Weights of a small GPT-style language model, trained from scratch on English Wikipedia: 16 layers.
MLP neurons of a small language model. Each row is named by its layer, matrix (down: output weights) and neuron, and shows model dimensions 304-367. Each number is 200 + 40 x the weight over its row's rms, rounded and kept within 0 to 999.
After each neuron's rows, "fires before" lists the tokens most often just after its 100 highest values on Wikipedia text that the model never trained on.

L13.down695,222,194,117,141,155,266,237,197,220,201,199,205,201,239,218,172,216,236,160,198,215,141,164,212,169,164,195,241,253,117,140,327,204,134,236,209,235,166,159,280,180,182,145,177,164,168,190,199,193,185,151,246,263,209,127,201,159,206,191,232,184,232,178,193
fires before: " ", " +", "1", "2"

L13.down1048,173,160,203,219,219,244,269,151,205,223,201,206,172,155,172,199,216,237,230,215,165,213,179,216,233,178,196,176,212,148,201,216,298,146,217,212,223,159,163,249,215,226,220,95,232,178,201,146,205,222,163,233,169,161,211,190,252,247,236,219,206,213,265,190
fires before: "\n", ",", " and", ")", " of"

L13.down1905,233,163,188,187,198,236,208,258,253,222,227,285,184,283,151,228,205,180,242,189,171,236,256,220,199,146,181,212,219,125,236,255,219,171,187,199,247,174,225,201,160,207,171,225,184,204,218,237,169,163,150,173,124,205,217,158,142,126,290,197,200,223,232,258
fires before: "-", "|---|---|---|---|---|---|\n"

L13.down1672,203,168,199,191,238,180,145,162,120,217,262,185,196,207,121,232,215,257,218,235,200,242,239,164,183,213,171,187,167,215,256,192,132,203,152,161,207,192,273,222,224,135,280,179,287,181,217,175,235,198,191,214,248,212,150,160,240,229,211,266,211,229,187,219
fires before: ".", ",", "–", "1", "%"

L13.down285,190,200,254,194,221,214,185,197,170,245,265,270,174,282,147,239,242,228,165,231,201,133,196,225,176,226,141,221,180,102,157,208,139,225,226,209,237,182,244,245,227,182,204,188,179,191,204,205,270,206,173,186,222,210,206,183,196,179,260,138,186,161,235,263
fires before: ")", "),", ").", ")\n", ",", "):"

L9.down1650,225,239,205,199,203,239,202,177,172,127,162,163,182,218,171,231,170,244,240,180,212,266,218,218,119,241,193,227,214,234,181,88,211,202,202,217,114,248,191,171,165,209,211,179,188,205,216,222,237,226,190,243,214,168,251,215,213,158,106,304,261,165,178,175
fires before: "|", " ", "0"

L13.down1588,121,188,46,201,150,163,137,200,192,140,173,212,174,179,185,200,201,167,136,222,136,157,235,91,209,249,237,236,200,219,221,210,175,144,190,187,233,207,211,307,199,126,206,217,221,210,197,163,92,279,209,195,212,181,136,188,142,200,206,222,272,180,179,253
fires before: " |", "==\n", "ating"

L9.down1495,198,195,155,245,240,164,129,184,216,147,249,201,146,180,143,205,115,157,165,142,164,249,282,119,165,238,170,217,162,215,190,127,216,181,133,259,244,139,182,223,174,170,261,182,130,165,166,148,180,151,167,244,220,200,284,246,268,160,213,197,200,176,168,145
fires before: ",", " ", " he"

L13.down1056,231,180,124,202,182,196,216,103,219,196,209,151,278,197,156,194,265,190,243,176,223,213,219,150,234,200,238,230,139,176,237,257,298,188,246,222,189,193,234,294,169,273,198,162,122,293,198,122,219,196,225,255,182,209,183,250,233,227,184,185,236,261,126,159
fires before: " of", ".", " and", " to", " in", ","

L9.down252,137,220,203,203,227,188,232,174,144,201,199,205,247,195,143,150,136,217,265,224,189,243,204,180,240,248,188,180,176,208,228,208,180,181,241,200,218,221,259,122,228,202,204,113,163,176,217,262,213,176,196,268,223,180,169,177,187,200,198,124,220,155,238,166
fires before: ",", ".", " and", " in", " of", ".\n\n"

L9.down788,221,242,222,151,226,171,166,229,172,219,191,191,142,219,204,255,207,223,233,213,186,250,187,194,174,167,230,196,246,225,192,152,176,179,206,181,227,214,232,204,197,232,290,223,219,190,142,199,208,214,197,227,179,213,207,204,244,139,165,200,161,200,261,247
fires before: " |", "0", " ", ".", "6", "2"

L13.down1916,235,195,200,228,206,250,193,119,148,182,231,221,196,255,221,182,238,234,107,165,251,208,149,210,217,212,197,151,234,160,128,169,151,208,294,196,233,241,242,287,222,192,262,148,182,261,161,233,223,239,203,133,258,252,148,188,212,149,269,220,73,101,144,239
fires before: ")", ")\n", "–", ")\n\n"

L13.down1718,273,196,175,182,147,270,231,243,201,261,128,163,181,171,203,202,261,205,129,211,237,164,218,221,267,198,233,242,195,195,169,216,202,218,186,132,164,145,186,155,218,203,164,150,245,124,106,178,224,177,132,156,174,165,141,159,175,171,146,253,178,171,239,275
fires before: "|", "-", "===", "1", "2"

L9.down1119,271,210,141,179,177,150,269,242,209,136,145,239,201,158,166,259,238,223,276,220,205,280,201,197,76,274,228,221,231,171,229,130,209,216,183,210,150,154,189,175,214,188,170,253,239,230,224,266,230,243,149,221,157,141,208,166,272,251,145,236,135,171,229,184
fires before: "|", "|---|---|---|---", " "

L9.down701,255,188,188,170,257,275,279,200,246,222,220,198,152,221,138,201,167,204,131,130,162,206,208,210,245,176,174,251,246,153,224,244,255,241,186,196,201,229,271,191,206,196,268,206,187,187,229,216,243,233,130,221,168,165,178,211,195,101,201,210,218,233,207,192
fires before: " ", ".", "0", " |", "-yard"

L13.down322,244,190,226,188,250,232,186,120,179,150,214,248,207,257,174,155,123,157,216,204,242,192,254,242,159,150,146,184,253,291,145,173,217,208,190,250,152,189,205,184,167,266,241,157,192,245,202,205,205,240,120,218,200,219,189,188,240,197,259,231,237,216,195,147
fires before: ",", " and", "."

L9.down249,227,193,146,206,180,195,195,267,145,155,117,202,251,257,202,219,261,209,250,194,281,193,143,199,123,196,175,136,237,183,203,224,210,115,158,171,222,162,144,261,224,254,172,220,184,150,187,275,228,179,150,202,140,247,193,181,131,182,161,221,236,142,198,231
fires before: " ", "18", "19", "17", "20", "13"

L9.down886,150,166,223,207,233,213,251,193,211,274,229,113,176,212,184,141,222,115,192,199,196,234,236,227,165,176,221,235,223,236,184,167,241,194,269,195,255,203,198,114,115,201,178,223,188,183,214,230,204,183,198,186,227,223,234,225,165,190,212,237,287,268,228,250
fires before: " |", " ", " |\n", "."

L13.down116,328,168,112,168,252,225,219,224,227,240,160,152,185,179,187,219,244,206,124,149,263,236,265,153,129,148,250,162,241,142,200,103,168,203,162,234,209,130,172,235,205,189,168,230,245,224,215,216,253,201,170,227,212,196,184,140,270,215,139,211,297,204,211,165
fires before: " ", ","

L13.down1539,203,150,197,243,151,203,196,154,155,229,230,254,267,237,176,256,223,224,190,263,156,99,181,180,271,209,200,177,169,177,199,179,194,143,221,214,235,172,144,278,201,150,265,162,158,197,195,197,228,238,185,185,180,234,211,150,198,204,257,191,208,194,211,238
fires before: ",", ".", " in", " of", " and"

L13.down715,276,122,110,211,107,187,165,169,169,207,197,211,229,188,239,177,177,188,144,221,166,279,210,173,154,239,245,111,292,261,122,196,267,191,173,233,257,266,137,228,219,147,161,237,185,204,207,200,116,225,212,228,207,241,175,252,184,221,218,184,209,267,184,111
fires before: " of"

L13.down212,195,222,138,179,283,130,210,156,167,210,190,210,165,169,233,157,260,296,186,236,209,220,241,219,205,178,176,201,140,215,181,235,146,200,232,131,130,222,266,241,148,210,130,196,140,228,139,291,142,247,238,247,181,199,210,231,235,242,197,231,147,161,183,247
fires before: "|", "-"

L9.down1058,279,212,159,164,176,204,130,150,220,223,123,165,225,138,219,171,197,136,164,143,137,237,249,206,237,191,224,227,145,149,191,266,211,163,176,199,265,183,163,168,131,202,224,208,195,231,197,255,221,261,238,230,174,126,182,170,185,207,297,217,189,242,243,252
fires before: " |", "1", "-", "2", " Nominated", " the"

L13.down128,229,259,138,157,197,166,148,199,138,161,197,184,173,209,220,173,177,223,198,189,118,191,219,142,173,191,200,281,209,287,252,135,198,189,188,203,135,171,254,217,177,228,186,278,157,197,179,165,236,245,221,217,247,235,230,189,163,201,210,217,145,228,169,235
fires before: " ", "19", ","

L9.down810,222,198,145,169,170,201,154,237,115,214,209,240,213,187,176,159,234,155,232,217,289,204,149,217,116,175,123,156,231,232,243,240,168,164,206,211,320,215,102,272,259,229,211,127,188,204,176,211,186,197,140,187,236,182,209,165,186,228,165,214,237,171,229,199
fires before: " ", "19"

L9.down1278,254,226,204,191,283,232,219,244,198,299,152,191,224,209,194,240,244,278,205,168,223,194,168,173,220,176,189,200,222,147,172,239,211,133,131,208,141,227,137,235,244,212,241,126,257,163,191,198,176,204,173,279,167,143,173,169,186,156,211,208,224,172,176,257
fires before: "-", "|", " "

L9.down1270,139,187,153,191,133,190,270,202,234,201,268,172,152,258,176,189,247,140,105,244,270,228,179,177,258,199,170,139,235,202,245,153,230,186,185,200,178,207,224,206,182,290,196,257,155,280,280,170,187,193,108,181,184,153,167,181,202,228,199,259,150,161,168,234
fires before: ")", "|", " m", " |", "-", " "

L13.down1300,222,241,248,138,220,248,236,173,217,256,187,215,167,184,259,196,203,197,185,167,288,208,197,193,250,247,330,144,257,263,164,226,175,238,208,102,234,192,199,167,172,171,231,120,256,182,254,238,220,159,178,201,123,190,197,192,177,196,227,149,200,149,239,180
fires before: "8", "3", "2", "5", "0", "7"

L13.down15,214,138,197,120,177,197,217,214,142,220,191,188,206,157,105,176,189,271,226,61,186,264,191,221,254,127,192,172,248,278,133,235,240,180,180,177,210,243,275,158,167,267,190,146,144,248,185,146,194,245,239,257,208,170,187,281,233,179,151,281,210,173,146,202
fires before: " "

L13.down1314,214,201,150,193,150,172,198,189,199,204,115,164,182,191,126,226,198,130,229,201,185,255,168,222,232,133,238,255,208,211,124,169,183,154,186,149,194,204,121,217,204,319,282,163,209,205,204,190,256,210,205,199,185,274,196,279,243,210,121,119,203,209,146,235
fires before: " |", ":", " |\n"

L9.down867,214,220,175,176,234,175,131,234,249,179,202,209,201,175,119,173,274,205,286,263,189,193,189,253,168,191,126,193,207,157,157,119,226,166,187,185,164,243,157,202,169,184,200,186,185,222,208,234,158,141,219,198,228,246,227,134,147,156,169,235,223,219,218,197
fires before: " ", " Street"

L2.down1688,225,210,178,219,227,191,175,227,168,217,222,229,186,151,125,210,211,199,263,208,185,194,178,230,208,182,189,181,191,193,200,159,180,164,207,201,211,157,315,221,177,180,172,173,195,189,184,201,156,232,109,273,227,117,285,193,145,234,254,184,194,219,231,166
fires before: ",", " as", " of", "ville"

L13.down565,157,210,125,148,200,278,223,241,197,188,229,137,208,192,178,207,195,208,186,193,174,162,219,211,219,253,126,219,227,197,199,243,196,239,225,252,152,162,198,170,168,243,266,182,165,318,218,193,180,256,200,167,160,259,230,235,295,193,218,162,162,181,200,203
fires before: " ", " the", " a"

L9.down228,212,110,202,162,199,186,225,189,197,146,232,223,241,187,190,141,210,183,229,132,180,118,189,218,226,213,240,188,176,214,266,193,161,137,184,259,231,195,175,189,193,204,206,240,212,163,213,150,294,176,243,292,174,257,172,204,152,167,233,143,216,176,166,226
fires before: " by", " in", "19", "20", " on"

L9.down965,174,236,132,183,248,183,179,291,179,237,228,172,148,226,149,240,291,205,210,190,266,152,178,189,268,95,220,232,177,190,250,156,209,174,296,203,297,123,239,222,187,254,225,221,214,158,205,234,264,137,185,218,192,232,208,206,170,172,210,238,241,219,203,221
fires before: " |", " (", " ", " –"

L13.down737,144,196,194,203,239,288,226,206,219,232,318,199,120,176,214,230,186,183,155,197,152,212,199,171,232,130,141,225,312,115,175,269,208,183,157,232,274,265,224,177,242,214,226,112,139,190,214,112,188,226,175,207,185,225,254,229,180,165,207,227,193,209,188,190
fires before: "20", "19", " ", "al"

L13.down233,207,194,239,253,204,231,213,242,184,163,145,191,203,233,191,241,202,222,186,256,185,184,175,156,183,176,209,239,221,114,198,198,224,215,153,183,151,246,240,277,228,239,196,156,252,170,209,190,237,206,161,228,181,166,234,190,161,186,188,217,164,138,201,187
fires before: " ", " the", " a"

L13.down1752,172,276,145,283,235,218,207,89,209,199,118,170,192,169,285,119,214,199,248,142,191,160,193,221,229,222,259,235,167,272,282,230,156,129,165,187,226,250,198,243,216,221,160,197,289,227,127,203,176,257,190,271,166,251,249,160,183,147,209,171,212,233,224,174
fires before: ",", ".\n\n", ".", " and"

L13.down516,157,193,165,111,217,209,174,149,172,210,192,132,182,224,230,176,234,219,223,213,226,201,197,194,191,205,235,240,217,178,141,231,197,195,192,244,214,227,231,242,154,160,191,114,224,181,256,185,244,206,255,143,185,185,213,193,204,223,215,268,180,215,165,247
fires before: "20", "19"

L9.down747,173,233,205,191,229,262,144,212,271,232,221,227,216,244,224,207,215,257,240,259,236,164,271,226,141,188,188,236,277,144,204,294,215,244,188,195,159,247,216,166,160,181,183,172,171,139,192,190,172,202,121,139,191,184,156,172,210,247,158,228,219,185,213,241
fires before: " |", " |\n", "–", " split"

L13.down1630,193,172,134,218,221,166,189,90,269,189,207,139,168,186,169,229,198,183,117,230,161,215,251,211,162,275,239,142,211,151,209,187,167,184,195,280,262,178,174,232,200,148,155,256,289,247,210,227,169,142,133,206,208,214,181,172,276,147,239,205,261,153,264,182
fires before: ",", " of", " was"

L13.down1878,267,137,229,219,202,101,284,212,277,169,154,120,167,218,231,153,215,230,172,184,139,138,155,155,204,214,195,154,223,214,213,249,189,204,127,185,146,216,205,215,182,177,226,221,155,248,165,143,162,216,190,192,174,189,213,235,161,194,232,247,248,145,154,250
fires before: "|", "-"

L13.down949,198,248,214,211,231,173,223,224,174,215,177,241,183,120,223,177,219,239,125,205,205,80,210,221,226,173,214,243,222,168,210,228,226,167,266,196,286,236,202,263,159,226,241,214,150,184,207,146,246,207,140,141,236,261,249,217,131,256,252,158,241,159,189,244
fires before: " by", " as", " in", " on", " from"

L13.down536,231,180,236,226,240,156,210,191,192,168,219,206,206,221,181,204,178,206,226,202,217,221,153,171,244,204,200,216,211,146,213,137,185,189,158,249,172,204,146,222,238,233,236,225,166,169,261,159,197,191,232,221,230,165,284,227,150,266,131,196,246,197,205,173
fires before: ".", " |", ";", "+"

L13.down602,283,203,170,231,190,198,215,142,201,130,245,248,193,164,188,195,173,204,173,168,181,241,184,195,236,219,189,154,238,187,192,170,181,148,109,167,218,182,151,170,226,140,211,240,220,113,164,215,229,196,208,205,246,237,232,236,78,193,199,175,127,202,216,178
fires before: " |", " to"

L9.down562,253,164,241,172,278,132,185,215,201,235,275,211,200,232,198,183,223,228,223,177,142,225,147,175,157,193,158,308,279,193,164,200,183,168,206,215,150,224,220,183,202,230,163,105,169,178,172,271,212,161,243,207,213,213,188,251,187,196,244,216,172,173,227,213
fires before: " the", ":"

L13.down848,193,149,209,204,257,163,250,173,140,265,116,153,254,215,231,162,158,155,253,234,168,191,199,263,215,147,181,207,229,155,246,260,178,226,270,251,177,161,140,243,193,252,192,181,178,236,167,233,235,181,138,242,207,275,296,235,211,215,209,196,191,138,149,221
fires before: "|", ","

L2.down1861,196,194,126,162,190,212,139,134,233,163,130,243,179,218,173,200,213,159,207,182,219,249,202,240,204,198,204,216,217,194,194,230,179,199,224,238,99,183,315,289,178,177,208,140,175,182,303,177,291,238,149,241,215,236,123,200,167,126,197,143,188,199,167,293
fires before: " |", ")", " |\n"

L13.down1657,171,260,239,104,247,217,201,154,130,265,198,218,212,221,85,207,195,184,238,216,169,189,243,209,222,193,213,241,221,207,116,215,282,203,182,243,203,211,234,165,147,219,258,142,244,169,275,135,215,259,231,171,178,225,232,269,238,180,154,129,232,148,196,199
fires before: " ", " Turnout"

L9.down204,178,269,257,171,217,241,140,252,132,184,232,274,124,217,177,287,190,229,167,199,219,136,255,233,195,240,192,233,240,186,262,224,216,176,201,151,192,372,176,212,212,196,173,169,200,147,182,157,215,181,196,188,227,205,135,206,177,185,155,186,196,182,166,150
fires before: ":", "–"

L13.down1894,198,202,170,196,149,222,265,208,152,169,230,73,205,157,176,191,152,202,241,175,163,150,104,214,258,108,171,249,187,215,263,176,177,189,260,195,220,242,186,286,220,210,189,215,165,145,241,134,234,189,153,205,128,247,254,222,207,182,205,214,201,156,245,289
fires before: "20", "19"

L13.down107,277,213,275,190,216,235,169,130,204,141,131,215,212,209,226,158,193,214,152,182,248,127,195,178,212,228,180,193,298,212,221,256,229,272,175,165,155,231,149,253,162,169,217,212,212,223,165,232,184,205,200,196,210,225,169,188,243,199,176,184,203,296,194,193
fires before: "8", "7", "2", "5", "0", "9"

L13.down1815,220,204,217,183,178,321,195,158,214,239,297,190,218,253,209,229,226,220,129,220,251,158,237,169,168,226,229,221,282,131,93,156,164,275,229,224,228,187,249,180,174,146,277,143,230,149,153,240,206,230,129,209,178,217,202,149,224,222,166,149,260,194,216,150
fires before: " |", " (", "\n", " |\n"

L13.down864,270,159,161,214,145,171,202,209,170,168,179,208,218,174,208,240,185,179,155,213,120,247,184,200,211,198,158,192,187,216,232,203,153,142,177,160,228,187,221,224,171,171,190,226,148,175,254,183,166,229,206,201,223,129,225,274,207,261,227,236,181,177,147,221
fires before: ".", ".D"

L9.down39,194,189,223,224,188,204,190,207,213,235,255,200,258,139,245,136,157,227,271,230,254,241,147,140,202,230,236,246,280,236,261,189,160,156,196,213,187,251,169,227,128,243,153,244,182,185,182,249,167,246,187,150,227,205,226,261,249,146,241,137,188,240,295,202
fires before: " ", " |", " the", " a"

L13.down1907,223,241,197,243,218,236,222,205,131,238,231,106,156,138,199,148,268,206,221,248,208,221,230,201,201,235,174,189,177,123,219,207,171,283,172,206,223,160,228,195,164,201,206,209,253,160,197,192,184,219,188,161,177,119,222,218,192,231,207,218,111,221,180,269
fires before: "5", "8", "0", "7", "4"

L13.down11,223,261,231,181,164,154,206,177,183,181,149,202,228,155,183,221,242,211,175,270,226,169,260,173,181,238,200,208,211,178,207,220,240,273,198,263,182,276,231,257,198,196,125,291,219,226,108,181,207,220,218,218,155,252,202,151,127,183,239,211,168,220,199,224
fires before: " |", " |\n", "\n"

L13.down1590,171,144,174,161,212,204,239,231,194,193,213,110,236,138,150,181,297,206,208,159,190,143,190,245,202,161,208,214,168,199,257,219,243,232,203,242,145,219,174,195,208,239,207,119,154,229,193,201,252,199,240,226,230,217,180,184,250,182,242,232,225,118,208,161
fires before: ",", " of", " in", " Championships", ".\n\n"

L13.down813,155,220,132,173,209,255,171,142,188,194,195,204,237,149,99,184,176,167,259,88,156,202,202,166,288,235,265,190,281,256,187,182,202,178,173,216,175,167,214,163,149,219,207,241,172,190,256,175,205,119,137,231,259,172,136,155,198,213,176,209,295,230,194,179
fires before: " "

L9.down72,126,243,172,156,173,186,235,203,138,196,186,222,223,221,225,194,179,167,150,287,287,279,149,252,223,158,124,205,148,222,176,211,289,213,320,185,213,176,182,214,139,226,177,155,197,230,227,131,222,110,147,209,226,218,242,114,136,199,166,124,194,201,153,236
fires before: ",", ".", " of", ".\n\n", " and"

L13.down1772,197,211,194,240,178,152,166,177,259,254,136,147,172,225,253,228,119,196,184,212,189,195,176,161,235,164,127,252,156,221,255,250,180,187,250,192,225,169,315,209,256,119,140,152,221,174,172,208,147,208,186,228,189,223,219,174,174,201,279,194,256,206,325,225
fires before: "1", "2", "5", "8", "0", "4"

L13.down426,191,180,194,157,221,181,211,163,162,223,203,193,166,198,197,180,167,263,274,193,172,173,164,219,240,189,223,183,252,223,205,292,274,148,179,227,226,180,199,247,218,162,217,169,170,162,147,172,225,204,198,169,197,196,227,157,91,124,188,196,131,175,201,257
fires before: "-", "|"

L9.down1253,215,238,203,271,126,178,218,215,156,211,200,195,193,193,194,244,174,248,233,84,228,269,165,250,124,194,180,205,180,264,222,144,225,234,241,228,174,277,211,186,262,214,246,173,253,219,179,211,207,195,220,187,218,191,185,188,200,137,161,237,167,172,266,151
fires before: "|", " the", "|---|---|---|---", " "

L13.down404,194,191,183,196,197,243,175,189,172,188,106,259,168,180,254,236,257,168,155,256,180,167,158,259,260,240,179,250,207,135,297,130,201,203,252,212,238,181,145,219,223,201,142,160,210,200,205,171,239,175,250,246,184,182,214,230,210,159,154,163,213,187,255,137
fires before: "4", "5", "3", "7", "6", "8"

L13.down1220,252,171,143,200,199,203,172,225,139,211,208,147,178,191,141,216,216,196,195,202,170,242,121,195,269,234,217,230,159,209,147,161,182,144,200,259,222,282,138,191,126,213,273,169,165,109,233,183,210,285,261,153,140,210,216,197,160,220,184,234,269,238,200,183
fires before: "19", "20"

L13.down708,180,170,173,192,289,189,237,226,224,175,103,168,130,216,183,148,211,138,217,107,205,218,257,206,199,238,256,165,181,187,154,197,203,199,97,71,285,240,200,220,130,206,236,230,149,147,206,126,232,204,156,155,183,182,220,167,109,226,185,205,158,219,183,322
fires before: "-", "ing"

L2.down209,185,211,288,134,222,198,283,228,210,217,203,190,217,159,256,211,201,212,257,183,164,220,173,179,201,179,168,231,177,155,210,245,187,176,192,307,238,219,242,254,216,220,235,137,150,258,180,157,155,223,208,175,205,210,161,206,166,132,234,209,209,199,187,151
fires before: ",", ".", " and", " of", " Centre", ".\n\n"

L13.down619,219,286,35,173,249,228,177,112,233,220,174,175,231,179,184,142,213,193,217,148,212,249,195,202,289,205,199,221,147,255,201,257,260,147,180,193,169,212,235,259,197,201,207,196,139,212,193,164,199,203,176,183,171,174,169,187,179,211,223,138,214,243,186,266
fires before: " of", ",", " in", ".", ".\n\n"

L13.down483,277,177,201,223,173,286,187,63,148,225,244,151,151,174,244,107,212,193,124,191,263,181,118,176,239,245,140,149,207,174,236,172,154,222,225,262,250,131,172,206,186,290,169,177,225,242,183,199,229,252,189,165,235,249,204,225,258,238,260,268,200,194,211,177
fires before: "0", "7", "8", "2", "4"

L9.down1827,235,170,216,228,143,225,117,237,159,194,171,176,190,154,232,259,257,200,244,164,204,186,166,182,262,226,283,179,239,186,199,250,149,217,153,203,251,183,124,190,215,202,221,192,265,145,178,149,174,204,283,265,177,286,141,213,184,205,200,126,179,230,192,247
fires before: " |"

L9.down1867,257,195,166,132,265,218,270,288,210,224,149,199,248,191,163,207,220,214,258,161,191,261,205,190,147,216,182,199,167,117,216,149,240,224,149,226,182,278,172,171,194,168,306,180,208,171,214,234,187,193,162,258,184,88,210,119,215,89,188,272,257,187,214,238
fires before: "|"

L9.down1029,110,190,186,155,142,276,186,221,261,229,119,215,230,208,210,191,143,193,136,201,169,156,247,210,256,183,195,158,164,178,271,186,169,177,192,230,141,234,182,224,147,241,237,205,226,249,211,206,146,127,152,246,262,223,176,173,152,203,248,230,226,156,171,273
fires before: " |", ")", "18", "00"

L13.down488,278,184,220,186,198,152,216,172,278,277,162,186,236,252,153,157,152,242,208,197,249,226,223,149,153,196,201,166,218,141,171,237,244,286,167,166,132,143,207,263,167,206,167,197,226,183,149,253,244,214,215,187,254,179,183,141,204,229,227,241,124,188,219,225
fires before: " ", ",", " States", " March", " July"

L13.down1441,219,308,270,157,212,257,150,68,150,178,242,196,177,235,223,217,229,228,121,221,240,153,179,212,211,179,175,180,275,226,135,210,220,250,194,274,182,217,195,114,211,219,170,183,210,210,155,188,207,262,111,175,184,296,258,186,264,189,197,122,246,122,224,225
fires before: " |", ")", " (", "\n", " was"

L13.down977,214,304,233,200,208,216,175,224,204,224,190,235,213,210,257,216,151,191,214,242,215,154,188,154,184,139,184,219,211,213,216,233,209,204,195,135,193,226,210,233,106,207,152,180,230,211,205,158,268,219,151,236,240,220,264,257,188,211,247,230,255,227,191,174
fires before: " by", " as", " in", " to", " a"

L13.down506,253,199,159,180,154,239,255,231,239,143,258,206,228,174,246,118,205,177,221,112,238,206,181,202,287,190,176,208,239,180,169,219,247,247,194,248,192,211,167,193,281,258,145,231,186,208,196,189,196,223,181,100,194,225,231,182,181,227,239,264,218,174,221,237
fires before: " ", "19"

L9.down1331,238,206,169,141,303,219,247,237,188,232,154,201,202,164,152,218,255,234,254,205,196,220,235,173,162,186,175,233,182,139,185,147,227,199,179,247,141,274,150,133,186,168,245,126,136,130,179,225,192,161,151,273,206,123,246,127,213,111,194,247,280,202,162,229
fires before: " ", "|", " ISBN", " Ottawa"

L13.down1716,226,194,223,242,219,222,196,271,176,151,166,237,232,222,95,219,244,197,186,210,211,230,143,189,214,219,222,178,195,154,205,192,172,149,231,162,154,206,145,181,214,232,209,189,133,210,219,108,264,183,135,234,141,260,193,151,218,98,125,189,193,224,226,194
fires before: "19", "18"

L9.down1445,240,213,172,169,251,218,249,234,182,188,134,163,212,221,188,149,221,238,211,150,284,220,165,204,115,237,207,208,177,229,226,163,216,155,190,204,198,315,123,195,218,190,237,173,244,188,243,199,210,233,182,253,215,206,171,206,130,133,184,328,173,214,201,198
fires before: "|", "-", "–", " ", " the"

L9.down1236,250,205,195,251,266,171,211,275,181,264,161,187,159,210,198,137,220,249,217,155,168,201,178,170,265,184,175,184,165,171,213,251,212,166,128,171,203,155,155,188,238,124,195,172,182,175,181,259,231,238,185,241,222,185,184,194,158,235,259,203,228,192,159,281
fires before: "-", "|", " |\n", " "